config = dict(
    hidden_size=384,
    hidden_act='swiglu',
    norm_eps=1e-06,
    rope_fraction=1.0,
    bias='qkv',
    parallel_block=False,
    optimizer='muon_variant',
    learning_rate=0.00231,
    beta1=0.9,
    doc_mask=False,
    max_steps=6496,
)
MLP neurons of a small language model. Each row is named by its layer, matrix (down: output weights) and neuron, and shows model dimensions 256-383. Each number is 128 + 24 x the weight over its row's rms, rounded and kept within 0 to 255. Numbers have three digits each. A neuron's up and down rows have the sign that makes its largest values positive.
A block is one neuron, or neurons of one layer that tend to fire together. After each block is what it responds to, as a language model described it from the Wikipedia text at the highest values.

L6.down12:130156138151133134138089141108105108128114130112140098163127138110133141132123121146114090172166123131134156108090163131126049147095107139126116113145122114112144139111115122159133133147149179137129143114150127137159131148144150108133097151094140129104134153150111098114135114069137147134123160129131076106146154143108168123143111116142091154076147111158183143166172091135092023153079
L6.down168:141141124156117148116137166090123109155108137152107146136130179096106086148110123118147098156099133108141139114073142095109160130148106136110161152094149106130120126132087100189114119166145148147117102122095153137121145148173109128129140115168156148141104121144138135120106110156128163144117127119120130166122144148129091133065113136108137133136131128155073089087075162114128155103142
L6.down341:147122134109140169112130148189160113113133124186156125081072148138134140149137131144144162129103104164162157136123113148116114157164145171138132129133131172102143118125141142157115132075143178129141105126146156164131154118150137139148123104145135121127098123103141162086118132141083148124124151109107154151171129095081165152128102087144114089144114177140087137157143132070153187118113
L6.down636:110111160105108126115130135084120110112126130152118111158068123119128124144114123123100134125127141156138150116112124102146116101148130063074116144125087121156140104160112153112139098133147124129097116185135124131131157104114104138111116098115164103115153114132103163110140133134129125082141150109169151151084146147088118123127127117101084127146167142116179113149086127121102101115081
L6.down706:147157130133148173122153120139116107154123124137134125139084114141104106129125146136124148121165133109113140086137157136108189129117130109137139164094141136160114140087123111151092090157128116148133127153130142139123148132134121105168126106069152166136146126119098111180102149100118163161108106113151137122096084124087153117130116086118092108129116120120115128168111122149113139118145
L6.down834:164134128144114153076135121108091129121105178120144152114144089104090127127096155166110100170120142081099134113108143163117092163134129116116100154080111074162125112144151128129129148099140100129144089134137116121156132127126171113110085095157098143139154158117131142117133066116133128114125144116114134130152129144088101142154166123131131125102186120161136153115172102147138112141125
L6.down844:155132130111122099109162149135059125134119122136135136142146147101130147145167112149135142064128148158167098119080132127132104140122126093096163123144110152128099127148151152104099108142100123146112169136105191150122141144149062161127151104180178140128159150120131148150153110120146153164139147128142123142174135167099114120093112133107131113094139172133151103137151115109138127149131
L6.down912:119136118090136165092111129132119095176134079110155147155168156107115138127128120122107135104114109110115132162158138131108125155145133130130100116083121108118134137131163178131106162165100118119161127058185096120130060115124106114113112124108109171121138107114135144141132139085151118149109121134146153158154141114110131138104096145134131159138147082155114144151159074101118110129113
Responds to: Fires on the apostrophe in negative contractions like couldn't, doesn't, don't, and on commas, and, or linking phrases mid-sentence.

L5.down936:116126171111137113138138093139166175128086136114136126126121117095162092092163106104160135125161134107131111155105130133130178121100068127134125118139166114131101120131137115184132142171120111133149110125138158133111123138108161123146165121124136151107137171116092168160134129122111197147145153142159131158086094100106155162127153123127123121139092094069143095145107141167148142136103
L5.down1015:189118106176154129170149149100132094154128128087097138130158161162082160143121180126097106162131161094114133143153093151120088106137126152170187156110166160145124131106127103190118134128085152113123109105106108139153149103121123106132169117115132145131112129133095132163122127127119128147117128103130101101130094144117153140119114124121141124124137123139096141108092132142149187133161
Responds to: Commas right after a noun or digit that continue a list, appositive, place name or number, e.g. "Red, white", "1,650", "Louisville, Kentucky".

L5.down535:126146162116125109106147087104161121136123097146077163121125120148115114103116139097132133106136118109124145102146094108092105192155117134097105122173124146162161120133101144134121127139186158159089125159132119126155135109112117133154108086134114131147163110120153072098131102136122119159089131096142079148157118128139109134108120151084143066104152110103117106153083112139164142143146
L5.down839:123103144173109130130116108077121131113108193132129150119134120160120117122117154151151170140125155119126054118125144112137148137125113137144146122122091094165129101156121182097095116147174141143099129105121190124119153106155152147107115096118136127127099137173134139122161146156095148136135171105106083118147126168112137156166156150138136094157154152113095113124108127112113163134109
Responds to: Final pieces of abstract nouns, often suffixes like -ion, -ation, -ity, -ment, and often followed by of: contribution, predictability, absence, exception, age.

L2.down414:120107141091164163105165155089151166154140145153095157141138095131128122155107104132135180071108124130149098118089169135099134134156119133151144094149098161102160124139110152103114132121126148100112109108095125083152153130147168120112114132130112097159155151134116118152125141202076125148123139111104108167162179143105123103146145156093129141107117157179122160138146140118134123147120
L2.down499:123106124150151132143146163094134148118101162148146066115125060138091105154142118097106147143127150122066112121136115126108107090114136135179106100152125153126140083154092121134123118067132134125142120136171148134105124135096120115126143124102146107169164137149080110134175068131148161142119118119099152167114101175153112143094168131123191114141127128118133114155124093154103112137125
L2.down721:132127113125090154153111111162090127118136136119131091118110114117182119136072126091131150105108126126184146129118163152172072127128132135103127131146121125152131142128115144124137107121129135117137114120136135147136111121158136088157138085150128164162134106078110051133169133150116068120127127153135143119130119104081107149154127093102147094115124164152122117111144149103140097132144
L2.down868:150098136078134054144157114135122112167105141174112127169127111133123134132132101120155116121111168151126113152136125110116119086112108143144113134108113112133111130143132154137132122113097140081147101076113168137126207147120172099143146149108095154181100173109143136154192130117154108133136124127118151116118165113159138160109159153100088108165122159126135149156161162141115130083084
Responds to: Nouns naming a person's role or occupation, strongest for critic(s) in reviews, also historian, -ologist, Coach, Professor, manager, and infobox field words like Occupation entries and Binomial name.

L5.down346:105143189147103149123110093150078080111131132140114126160112162147111096110130110154159117145166133138153141141139153111134056124114127149097078118095140168086119165118121137191123120102122118135120130124163150155138176076070140108141132102155156099164118137089136131180095142144117122132133116165145138126144132125123135157135089103137141159141149099144113094091138148145149096126122
L5.down434:127123125152106083148170122134107151136116145153106141160188175179116100122151111127151086128156086106095106127132138113089082127143118120117103148105132134102160131102101142122155134115118116087118166131143127145151143130111145092127146147166121140138124091131148118116099151139143111135126125142132136106151141134155093140085131080144091120127215132144142100128147133129126174118073
Responds to: Plural endings such as -s, -es and -ies completing a common noun in any topic, as in towns, banners, tapestries, approaches.

L2.down52:109150116128166122114157148078118039166119133109138131102134107107173168131133113108119138126121132168108120129141133121126128184122152093130148120114102155134129100139115122164095173106115113106136133118119165110088169159092147125115138146088098135175123091103109176135166108111159090118077130144075137128149137135148129154085134153133119111117124118132125163136164177139106129122133
L2.down293:109135136108100145148147103109138097065145182121134121164149123172114138098120120109098115081180127119114162126137163133087146128124163108120077076110146096110118124143178096088171127131113130140114067116156145116145130126124097129121165145171152113170112075117140139187142147099103112145108104139117147164094090105112132138142150140103155113117116177128137129105124146169109142114100
L2.down458:132125144109144100104151134137104112141134146080086161145119097139101151144172135137128095120130144156080131147104113107121111095148163110150148132112130150166139165102119156159135136168085105127140155132130108147110141126128141141098074142133115134126134101123143118173134106118116116126130119177142151091092165098137074136113126146115152123157119164149130119113130148102105109106107
L2.down711:094143106149132153098135089159153106084155109141113141129122096161141147131136113123153134120119099138077177125102122149153105107107093116092134094119126155125118057112138132143122128116122150124174150133137095097136160140096132129145087106103117114129147140154173162140101120105133100149152137119105073148101154104178065123114094158105129122149110115154114118156151134108104131154166
Responds to: Mainly the closing = after a Wikipedia article title heading that follows an infobox; more weakly, inner name pieces (di, tri, Pi) and " of" in fixed phrases such as "Register of", "As of".

L6.down4:113177143147119129129157121126130138158131125101095110135099107117130139129149103138157099132108146145172120144076146116114082129118130181101141112082121170120122090149110136135165084099119103121156155117154156132131141109117067117124152151143126121120120143109192155100120125133097111171135119175114164158150105112142133144172131101144128130148068126158133134129125101119152186130129
L6.down111:132111118107174136145135083105053115113140124065161117130162120090134103129156121123140147124115129148102131109133115143118115123171181154165118104124131135124151143138173151141090138129130131135140136126137110069098078110112156088146146162091120097136140145153100133140143145170127097112128179125116135139092125078148140170085138127133139124102112155161083134131099113101190100180128
L6.down221:152126150178119140135141120114153116138110134129158106172150068144134140116125156129133122115126158110113150108162154111103137078140140143142128155154159121146109085175112158091170161159060125139167145153143147135094149131139136173140145153130141110136109090107149094145123136114137147119110181134110140145136136134153109132106120108133150135153080108096156113121102123136136058131125
L6.down303:141075107104097101107122149151095126147099096098165184122110138121153153144088155140149172121156161139114140124137137153114125127106156163139105083126104145187100133096142143145127142117119119095120135106171137130073154163120110127142101102126118146110111130140127097105127157126117176123102121169113082103106095139075117138101136102133113126133114091091158140108167113101163086147119
L6.down474:116139140120132112118157147174122142153139130118068162137140119095158152122129115129125170138131100092147149088145130110146076116103157084161148114197096141112087134115087141106133132149126143148140080099149175141147092115157166172144159127146103130145112120112120138120134138120117104129141097130130163134172121121113141171156125112131148125117137175123115134070135147098100150111143
L6.down537:145112127154122111141155133158143150132118137143154171151161093119132120089155133144134134138094132136139132147139143121119107143129150119141135110115143088184133138123089141105127119152152118112106082137121099054107119111178149113144110163127111109079166131158083154099110105090141143172191106149102121106144109146137172184109111162116129112112140174132125111140110139145098134090111
L6.down618:142116094124139128129124107109109100091129142092137116130141143156112142112116153092099112134095112128117121098173128151129116138117133114138109176139125107128105126135129132124117104120199130129116144122104132126121136169143131132096173150111121110104105138153085182115156137126143141155122163104103139121057112135113144125117158135127118122120104149107134060122077072122138066182123
L6.down786:118123157140146118119132095125143142158102142124130116110143064112143145134165121142125110079122179119153121123114119117127139154125167124154137133109096110124155111109133085133116151078117086121127112160129119132145168149104128133086157093101117117128173141154105105139130155131162115113155142133148150137098125153153107155120133108099129101106137121178105152100107114164129125100127
Responds to: Word pieces and words in the middle of long official or titled names, such as Accredi-ting, Ident-ification, Royal, Revenue, Expedition-ary, Technical.

L6.down171:126158104150097163130130133101113116142155118118127143127113135099146137098101125131103090102116106105105133105142085108095026146180101167129176157097119109103130108118133115126123091136121125120102130119135107106152172098155145087109116104111148135118146124149145096148104117122165089171136104089150123118112136130159126128089148106143152141130134102143108152083089152146109167139126
L6.down252:128114128123147144120162124146106128121134149144110109131102087157111142075167093140123077127095143119105150145105104154145160121113126133167141136100117148143140096184115133115121089132098154113087130090165133138103111074146168104129110125107139129109171135109152136108122093179139127095161107101062148151141135095126136142119117097126135160154101162115099150084135146115093144123134
L6.down347:077082159108175147110140169082153123127098113124100138104133140159143105132120100099125111158117107117156145154135133075109122110126149150105133173123111151112148141139163155092124158111157117117109138126148153138122129141121165107148144118104132126165123093105123128160179138137104109100162114115125141151119139133116112163075102132102124111152131128136130104125110097198092161144140
L6.down365:150100176163161149129099120154138151075099147118131116137170115131144162154159127150094081135154175102126114113105169129134131125138124114114153122158180141102126115171099114120138107160150135128110102103166136159122130123144151099155149108131145108111143156112158153111127118097135143117125141133121131114082135122169127106143117143118102141104146178106135128129136115112138112144149
L6.down478:115165129126115152115121148126093176112123136089146131116141113173109119119148078079142149132147126112125181130091102140183173105121079142127099128111108124129113127159090112134123144103121093129116166143121184107111129158104128097122090133158119136141122105083128083117145082073122108107179162119130096107131062129127119124109101120100114076123076137135109129145142133119165207103093
L6.down617:140119112123114128135151112092091149152128102083117124120158074148120123088122096127133090060162154162086149121150128165112045170135112160150111140103156073108142141133163133112129089114097087099144162132116129128160144120134137090109172150144145110175167142129136126148157112161149126111122119128141150113119165104163111140120157146121142142132166139109095110144126146128119152112138
L6.down688:117152113107151106129145122103133133142119153153135144177150118113096126125141123098105127077161119104132153161142119145122133139166127189101124131120120107189083148114135119095159130158149143167089171123138087131119117067114151071111133126153129164106142121108112160175183137158107135141076134158133105115140077124108125164125155128099095127084089095119141134126156131118128150167166
L6.down859:111151173099169137144185121116108158097138169094071065080138122101139145141142110108113114140116128131122138097102111138133068131143170115125151147152092137139119117137101113143149118146150130138154129097142114103145127056129156105121151130124099203156148138157152176146146122123123108165096103139100173134118113137128102126101128124146166120101118149131078129095160123155087117115087
Responds to: Nouns naming a person's occupation, title or relation, often the final word piece, as in preacher, pitcher, guitarist, son, President.

L2.down49:134149103122143144092124155096147167147124127146114140097144125130120175133103086148131092105138147160136124148148112100111120157143114118173123125151090111108128115122109100103130107145125138102127109132081164140127136095184127138134092120090150102103139133078169100149121151114100112137123122129147109097131125149098125114079144159120121146125126109144140170111125120166097132077134
L2.down74:107126164139149128070190114127141133121096131156124157155151185149126137118093116160125069148161118117164132114142125106151078112099105144124104124131111149103149131164098114165100085110092116112126158126124126162092169111112147117097128139165138116145129137108093124181097129091120167167089151126139100117177173123133080123115092102135141104133136138154122135128182161151139106118110
L2.down700:174136100115120137094171124076116121124101122103123098118121128158097137102141118096166067105133108177162177132155114120132122186142059139103099137146114100123144107165141163169144132109108065139087104102148137152113131146084108109119122110101109193159137134117094143161108089148105104178079163152091116146159194141083136129175104149118112099149146139133172156163098127105129094141109
L2.down1008:142134147143128104090153138117125093140161130129124078163163124150120099121138100118123128126132114121126087148114098118106150075116125112104139135149061133102115137133141099139102107102115148145155142135100084142118107131131101146109091104115082173161134146085137138167111109119142100125116154116122109149121103083096115101103153196092146143143114124123117080092157138118126156093156
Responds to: Final subword pieces that finish a plural or count noun, such as fact-ions, deput-ies, All-ies, biograph-ies, brother-s, Wander-ers. Also whole count nouns after a number or quantifier, such as years, episodes, groups.

L5.down357:131103090151078126120109117102094161180092104120117112119091144149090150114131143111149126177134113100137124133141112129127208153130141186145120111129152095146167170140122127130107117089137129107125075136087114126095107104127143073149148171133153154159107114088166161142104186136111084139117130127171092128109122131127130147170084089093082121091138126144095139107147121146142104162131
L5.down815:158144086134149122130139166088135167126121135096104108125105132126085193180143158123120085134139173163165173116141151126115112132120144142142119095143140091128114133096166121121129120122122133143107074144128155125160105103093132139117103161130116088149142125091131110165144150128159130148148154131137180118118149126109140162157157119151120137115156113136117129127109107092113055141103
Responds to: Commas that open a parenthetical or inserted clause mid-sentence, strongest right after "and" (and, as such; and, when; and, reportedly), also after subjects (Saunders, as opposed to).

L2.down102:153156124160143130119175123136169174160084076142105145109191127126130159166125161118085140128086166148125135115117101126115096147128108108123145161141117119088102157090108137108115113148099105119122121176152138162167105112159162125132154145117125085150096133113135194118116082116096153139098125089141120118125102148140139111107137070091091159144111094127148158113137118126128098111136
L2.down580:130085124123137120185121119132150155137092162115166127142140114116128139101149103127107127108123073093121107137102116097084016142148089126132122122117138133104084135119103133095118144152120092118125104079117112133165118135166149129122130066098086051142082120132089190140131106116127121131152101123178094134099130125137078122137111134079108115098153089137071131133167079138106093133157
L2.down876:162112140131122142161127094130114142128119116126128155166144099120149180135130133122142121181189103145116153124101121143110153140129119130134131130107173113118118154129119108142136119152103114100142141140123112178126128134192194086092132071082151107137123135104128174150133118141110151134132138138127100123105108130121124131116097103098127154099149077100117120150098111153151075138130
L2.down952:202133147132166125067137083139180100095130115126131109116146096138151117140140142135132149137110091123131145172142163149149057137161141116140150128119148129134172133114126157152103155125149139118145130135136129159145128175133119144133133129152096117146134131117133119139102081145162119176118103156140123136119142151103127108128140136116137111114097165153134126152132102108117151108132
Responds to: Commas that close an opening phrase or clause before the main subject, often after years or dates: "As of 2010,", "In 1961,", "While in parliament,".

L6.down140:132165102114158152130115111114174128130132152105135148138151121095154091100125132130145092141155155113108147131124147129162070145146127140162135110113107135118089174091127145140130135122162118118064092113125164158138143166109114140100187122088126152120135142128118158129060133081174153127125121138146096097120147134120097136134154156137124111141157178097124104134125114119135186158099
L6.down436:110170150116154122130102151139131176125156114124162167110138138105117094133099061138127151128100099129139131172170143133156062107147102119131128093161138119122140144092097140131098163097136086145112138117140119108149107130129156123121129126137121169087153131118122136104111131111122151106102108097161178145106125123108111136144101099156157147135123134133136117162161140157149154123116
L6.down486:137151130103158143168146131156133162149093118099133138114105150133153162133131144131086181124120119132119108143125122136147000133144131141115162157113121169090121109143125139120147129144099121136138104141154111139126149146132142134114118098142094153093074139139137139120090126129118119090086139115137103148166072100113142153155123109142124139158134083148131139172146121097166098133130
L6.down497:134129153201124095174110122138129120136144082155150130089157137117096093122097133127125150113152134069119142133125117168145081102136141106118133087109141134102128139159117125137123111136119107139101145145156131123168167131148126091112124135106136098098090126165169163136104147126108104152102135113126137106142118170110120100168145113153134158114117143107143125145126135120135113147095
L6.down605:180148160097086147139112133127125121102133155167156118143139157094124112123114119152122155113113146084138126111143152123169067156128136166109142106093114115121091177135140159155118105120102172145155134133136117147126188148173119152143142088141112151110118143129107109120108150117134119144136152135115151126126090110104160103122128133100121095095128145143101106140150123120151082067115
L6.down625:143090156139125110094150158089150121075112121112110137113111124143135126125135142119147101127101134093136154100121091154129128118119169120157135151129107113114147105078116090124129156115152171093077145105128160122096117097156175081128134129092165112127140149127155119109102113094160134136171119159120150160148176118097113124120126133144109126117131129105155096135106124147120100109128
L6.down658:135173122098119163132113137129098123117097152133136110142110139119103084133088094120130139122148115109110126121117116133108080116125096117182127152107125145108130109090147144128129103141148140136137128113147129188139131153127143122106151120117162149146111118127053068099138140151104102171105131127152146128143144143088116125113124159106140120126151178137145092134121113133110131107132
L6.down823:119125114114174137166126121102132138145117133179172157124146173135122123115136108144126087111161108085120099152144093144139119150137116093168116116113135161123165112166139101110138156150125135136132151115118113149160134138140125129125123131122108120112122193155144138143075158104115152132079112105142130141146109173126084122137084154157105157098124110084170107114172123199101137108128
Responds to: Fires on a main verb that takes a direct object, often its closing suffix, just before the object: dismissed, praised, encouraged, criticized.

L6.down40:141115124150159138140172147142163186125119114168097094096147141125150104137140137098128094138133127095145129139144103155116062121112130064112144158107106144110135132133156155064134175107096160136141154176109142149135155130101132138083176173141105135138114141127095154131148098115130126111145099127177108106114101119120113131137130140128127176144110127134076134087107067076133208083162
L6.down62:072105108152133112141148143116124129135122114124126132126130134149110121143164142151138122134166118114104132095178109114154074141149129163125151132108131125146121199142137135149105140129092093115122099146141129142200098191114139107118093106142159120147155144159125152147151142142127109147074161107146131126131117045151147140108093099129133115123143197142147139128132153147103191091113
L6.down242:151122090131099153148152143103136152100114140114130100143125176110111134125092173148114120150117104117122130125184087127090150089091144189130132149114136082117153128110128160080097139106089140129073122128168147148112132139130136112129160108136133162143139091131050108091127106144154127139092106095130101146127162132151122099155111150109127130142121088116119146123105084112170175098141
L6.down449:109113120086114095132112155106128168172106133131149145116149159166186127148106141140102145145129171132163126158138107143148062117144129137110123093099087167086140133123152165086153112140125156171117127183199114122134167151148095117134114086143143159151127120124139094143149131104144125132118131127100125104146144147144108119128139142130099139098112099109134120132144132146159174174121
L6.down777:095146182143133136156143125158120115139168142134090122117100144140102119112114108145151095140150129155145114155129112133114125146114127118146139091135117137131092100128194141130144134092096149122160088110110087124118095147141084100135147111156105132102121105103118159144096155101157142113086135174103117096115130140157125124101144118123113077096101134149136119148129141110136120097138
L6.down798:128088134138139133130126116085117133130139096112144144131131138186114149136105149135134139145086130115113156142135085159113092141141096073131133118147139073089085135119137106075154158095104153135144102119109135134154151160085175138120127105114136155087097085110132138114170143146129122111167107115103093139110140125114109136159133137151100093138165155123145133162124139155132224147103
L6.down917:174136142151207120150123121124113112168106153122110155144106121132125101105143089134127081136130158158120113133122126174138142099157133115137180145137164105108120139135096125092113119097087139089121117099145107144148103124160167131134149101108104151132137113116108143119108180116133083163121126113134101163133134149150099161101120094095161160104137117138100089139146167142106195125133
L6.down989:105116172103083101133127112112119127122115115120121115138124107158143150195116144131139121138145113091124116134119139097094085161139134118134097153124106156109157123163122132114132145156089115178123098108134163146112121140133130074150118155136144118152130153129169099162107107098111160165133114127151130126133156133100133127115139088121157157119138108129152118109142096140133121153121
Responds to: Commas right after a proper noun, name, or number ending a noun phrase, such as Okazaki, Charles S. Dutton, or in 1976; occasionally the name-final token itself.

L2.down123:056137138099124134115116078079116134144134117075117093120131149092157132158133135178089134105125107157145144114157130112147101122165133089131126179109110140146166106139115137122118095121159127145160124136127118074127122157139092106115187110108086140113137129073121113122124110139123135140132114117166133151121150138164117096135100121159126114084157108164129126147157150133140097136130
L2.down307:076117142120095158099185122122154135091153070128113149145113130112140138102136159147108146107133098095117117108117137143154025100172136132112154148151101147115175114134135155134108123138117121130168076129139137109126091136131078138118145168168094139152128114168110173094133114098172122135094125088123143132116114157114082079121139116132111150115152105180097106136130074119151128117129
L2.down758:141145107162126127124109106111142181131116099118073169114115077137114133149175103125120119132129147092108081117152115182130043128119156114113119109157081100125161133155123135065100142146129099139137130121193120114114139109151122104112133137122117121136150148109129167148150154123168114125119128143151136170123143133146138085134134135154185112172147107134141149107078077125139118135094
L2.down954:146104169109118170117119098123140137114136104157150157110089141135127092167146149155125142139109149111109113148125135165113046161105116090156144100119090119158131107156126177117128110114143119142127121097126138149134110113120102095095148122193139129128123100122141163124097128103146172135189119150162178126116124142129162140167106073153132097085133131139131129138112125116139133112099
Responds to: Ends of verbs of describing, saying or perceiving, and their follow-on prepositions, such as describ-e/-es, depict-s, referred to, said that, about.

L5.down404:118096124146119101115144126137126141126080153146104118116101134099136119097107127127115114154106124130113165086151154108121079079089102109188076108140133117163092125163110115133138119129124106112107136087141127185132119115143107171115154083113152145127131146147155105144084120131138114131069131114107152152152119134145106124160090130160101102133082144110150156107106119146142164132149
L5.down682:125162139123145117157172139122163109140119132163131117101141089116119101125080098164111126147150105143095166115110076136129120103146088152166123105101186168110109124141125087094161081078123111106108080125124129117167145147166145140111136093145111106138139155178130123147170093102117074128136119116117127141143143088091127134127133091101136108135135119143136126167100122149175175149082
Responds to: Final token that completes a noun for a person's role or job, often a suffix piece, in biographies and sports text: pitch-er, bats-man, vocal-ist.

L2.down68:136124115141132139122125068143137097137123113175089103085130090134109096130091122129131154141186117116147107130105083149149105111144145100161116142125112138143128125141084147094202112085153148087119131129131105113154092108137101135133095100069152129139147154119132138154131079127126141155183152092086157114183100116112119119117118161122116106116116100134127068095102107167148077139148
L2.down106:140151126142096115167156155097117165130161105114141157131164106120133140169117074126141107121087121128106078072168106128121137106133138092127111140098111144148138131146100110129109102139114134154103092120151122114148097138115172148097117134147176061128093120129142102121089118145146128105159124136133128100094096124149164154138118136156106096135121164129143131103151090121158108090123
L2.down471:113092126169123138131088070149125137140095075125119114069122149108151145105147157133105134117165142117095111136158123142116089160080109104098080102094113116103128119157117124118112154070161137115157135146095066118144119134053099102111137159130142146124155110123086121139115105160157138138113136166138118155119116112143165127136079121168123112135097149136145101144162178142093139061153
L2.down846:114170093171114163153110079130116137094096115121157176125099099148102115130126137101149075131109144120115137118113186123103101106095123078121118115104124153131124140109097126084121146114163101142118127100128095109177111116134106114113095161124089107122148075159131139096156158137139154149106129129191082115141123165108123139136126132076133142109138121151184100102089133119130149104172
Responds to: Naming and labelling words such as named, called, name, given, honor, usually before "after", "for" or the name itself, with weaker hits on commas and "that".

L6.down130:150113131109162092175108114143143136138142131133099121137093135128122120128092099144077120123114139116146110142131124103128126155125102117156120145129108100104099125147137129136105153118099116156173053153112117133123143129145128094140099095112088160137141080108109093161123175130097151144125067089155091132144095123110183094164077138126131119109132137136168140092084108150100160121150
L6.down434:152132115115134141122121175155123131101073148137129079129192122187124104148137139154118138143117128069148157113169120137109110128128110147141131127147130097110134150113140150122133101137092097145148134107101118112100123118180157125131154137134107099110116100146135143150129147144119095137142161151160113119093172110142125162139146168129142117130130123120124157096141090104172143148147
L6.down599:144126159138116141086149111138127136126119128123177096193116117159124116151146136147112132132116124174135118114124131099137152128110100123113140094133137138190140135121116113128132140124122144113126107114110108129118129129111154168125094136125129149092128127118140150142155123113137112102124136111117125124132109106110149079169159152140171137103146128113115090154132127100116140122132
L6.down789:137120121102139126112123151099116138105119117089139157126179155102139085117147120138132162124124125146159123128171111128125057140135088081105081133162113120122101100151139158140101113120162129122129107142125119129114157081107178103114135130125114093185134148108099121130189106155134129142125136104122088114179112145117105138115097120116110130109153186126096142124123110146107166124107
L6.down939:177151117080163129146113114131144103131112139098130154104095094134127097145136129137186124162114155101100105105128176104146151127159121151079143142136152121155125092119151114112100144099125120103100127138086161141120133129103119171114166090130111165124121150084151077070113103170130125121097132127137134128118146117081084152149123113097094142167140122153142097128098107149098109124129
L6.down948:154102118116124127144186085080108122120120116116150162143076077102165110112116096146138113145140134128112105110154122156137150141112114128139126143108111153146136134105148160075161134092125122126094126105102122150156141103134148133099113107149145150122121165107122139069116161110129124129141156143179158093139092122170169116137110175109119092146084161125157161179095135143109132136128
L6.down985:137119114106118130166135103131141106110103120139101149111110101135094109107132109124129092139101102129133136116185181140128094151139134168148100103127130085120117106139137125132145125131099122162125097162132167141121140173177127106121083127131159138128106085092136135114126139165108162098142110092096145134128130134120119119130097125137152095102099164127121160100125133110136213128119
L6.down1008:119117166113087122132097147109122163140102117150113090132145113153106114100136103090121122115094130136158136162081147162168088153140136154141128124147146087155162108160113160184117144152158136115130128136124140151151132145129145127095136155145124093145105082105097120116136080136122130132162131112134145109133121104110116108143142149169135132130092147154118110147129145138123090156144
Responds to: Forms of have after a subject (Dillon has, who had, would have) and part-nouns after the followed by of (eastern end, midst, rest).

L5.down247:090093078137113126126148097098113142150116099116126126113137126143127099158131143154131161109136132095143134128155080172129098165159136133101118162115124143123105115165126152108103121142126114127150087149133141163135169139131077149153122169170179106127120113119148157153170120117147160154107130128105120126117123139185133098106151121143145123138124114100113097116096126136124137173122
L5.down695:135132094144159132137098135143125151115125130138131154116138122136115118145127060138106190110136131081121119138173114107143112119105117124126125132109160130114107091104116130182188130157124115152131107112186150139153116093131105190124134166153151099112127129089132169098158106137124161140161109135116149166093121185134121104110134153175129130127105134113142174107085097131172107189110
Responds to: Main verbs, or their final piece, right after a named source or agent, mostly reviewers or scholars in reception sections: called, praised, argued, named.

L6.down180:106187095193166099103131134156062094162128126129165132150122152141133085117157118133107144116117139138114099109104114099108114135157137086141093149069133111101129149149132125137147122103130111146073154123161132170154090124127125109125114144110160117144139122158122162154115134138168132129135146131129122112144166146149109160118088076149108111100163100113130083112141133136123066146138
L6.down416:109134128157122098139145137114123132131066104130133096145134106143109104136145132121127135110095154144150152115145114109153069119127104054084088122136101147132126121116167111132137138105105149135129104123186117142129091150108129165127135135116112162167108144113115144147108129134119101096139135096110110111132169113134094117104120090139135135108170124132096095100137156158160153160123
L6.down489:135122105111110140105104152130148126148137151179154098129158132159117071129151120117116123130137125111127135105100120122140039127150153080101109127112147170100143076173143185154133111155121058147116094160116092118155102176128101094125114107171147139126091109131134109149118107117170169094110145136130112130085132114130137101054123148120133119158084081109117117145151101129176137143123
L6.down660:103120085150075146138096136135152095129107065103161113125173151148147087179146118142116161118112102130124089074146131124163076079136145106118112126071115094096100140127142099118119170116137170125084132162159116155128115105120129119117109147119123104152154132108142086124139138121102084160097123149173142169157103121157101121138120090149120145125162140142135136124118123135093100127108
L6.down769:151177160148116080141167100121170069112119138126102152127132146119109120150169118127088119121148161103121121108142099135167070137131132119127113123137134121059132122145126141166132151128146106136191152190111153131131153104103146133111147134134121112112137138087116109130140167147138140116151121169137112082127083119114110144098072094159151156119200144118121152148162117112127146164134
L6.down842:139124137098090121127138122111116106125150147103120119174109123151125116117132127113103104104138134173096131157091184123104145110103103140137142089112141107131104144149203129104149161095109167170123161142160166098143112150126110174171117159148100119154150168126124095156150090154158124101138160142152164107127135152100130114117100159139116166122161098099125138109123153099135147104110
L6.down943:075126118121106146126163106167071105088137175129106097084121111143123093149171099120115150148161133107154166108180103091142077133155107121102094127119086132158117141126107118117121162130125138087123187134124073130110110161136110105116093172162109146096118154123108116123134130132114118149087161183146084186142161124126131125084078119152132145138119154130108139123099157137122188141114
L6.down1015:138174140170103082120129124149115091169129181126108152132145117131141159119119176110123096157090111115134146120135150087134091161148148152172156138105103160104124067090118106124157117129125166122132102091143140154118160141103131128139125097162124105145142149094095085113061116088102127139114093123093123109148133129111113104115134088143139106116154137129140116128137120174121154118162
Responds to: Tokens that end or join a plural sentence subject just before its verb, such as plural s (siblings, boyars), and between names (Frederik and Ingrid), they.

L5.down305:155106140142138131148152140128141111136135143134132107089175118155130137130112168108134102135093158152107130136154069138131077113128110158123119151118134147129093156119143133133136140093085127116162159120117127156102165142085134144118107134080104106093138116121113118074140123127123131141121161137105118102124150105100123138146093101130069118149145164096127113116115107105129197120167
L5.down946:126124114111144103151100148157147096102147135141102151098110124135076141113127106147119133137109122121124126107119087103161093104097129138139133127113131137165130110159116073179085123110114154128137075122140120110115165131124130115143151109108110152121110068090122130121102139106151110113130151178127146084105096071127161148131121161097119150139106177113173156121135124124154037148155
Responds to: The last token, often a plural -s, ending a multi-word organization, team, company or title name, e.g. Carmelita Films, Blue Crabs, Hot Shots.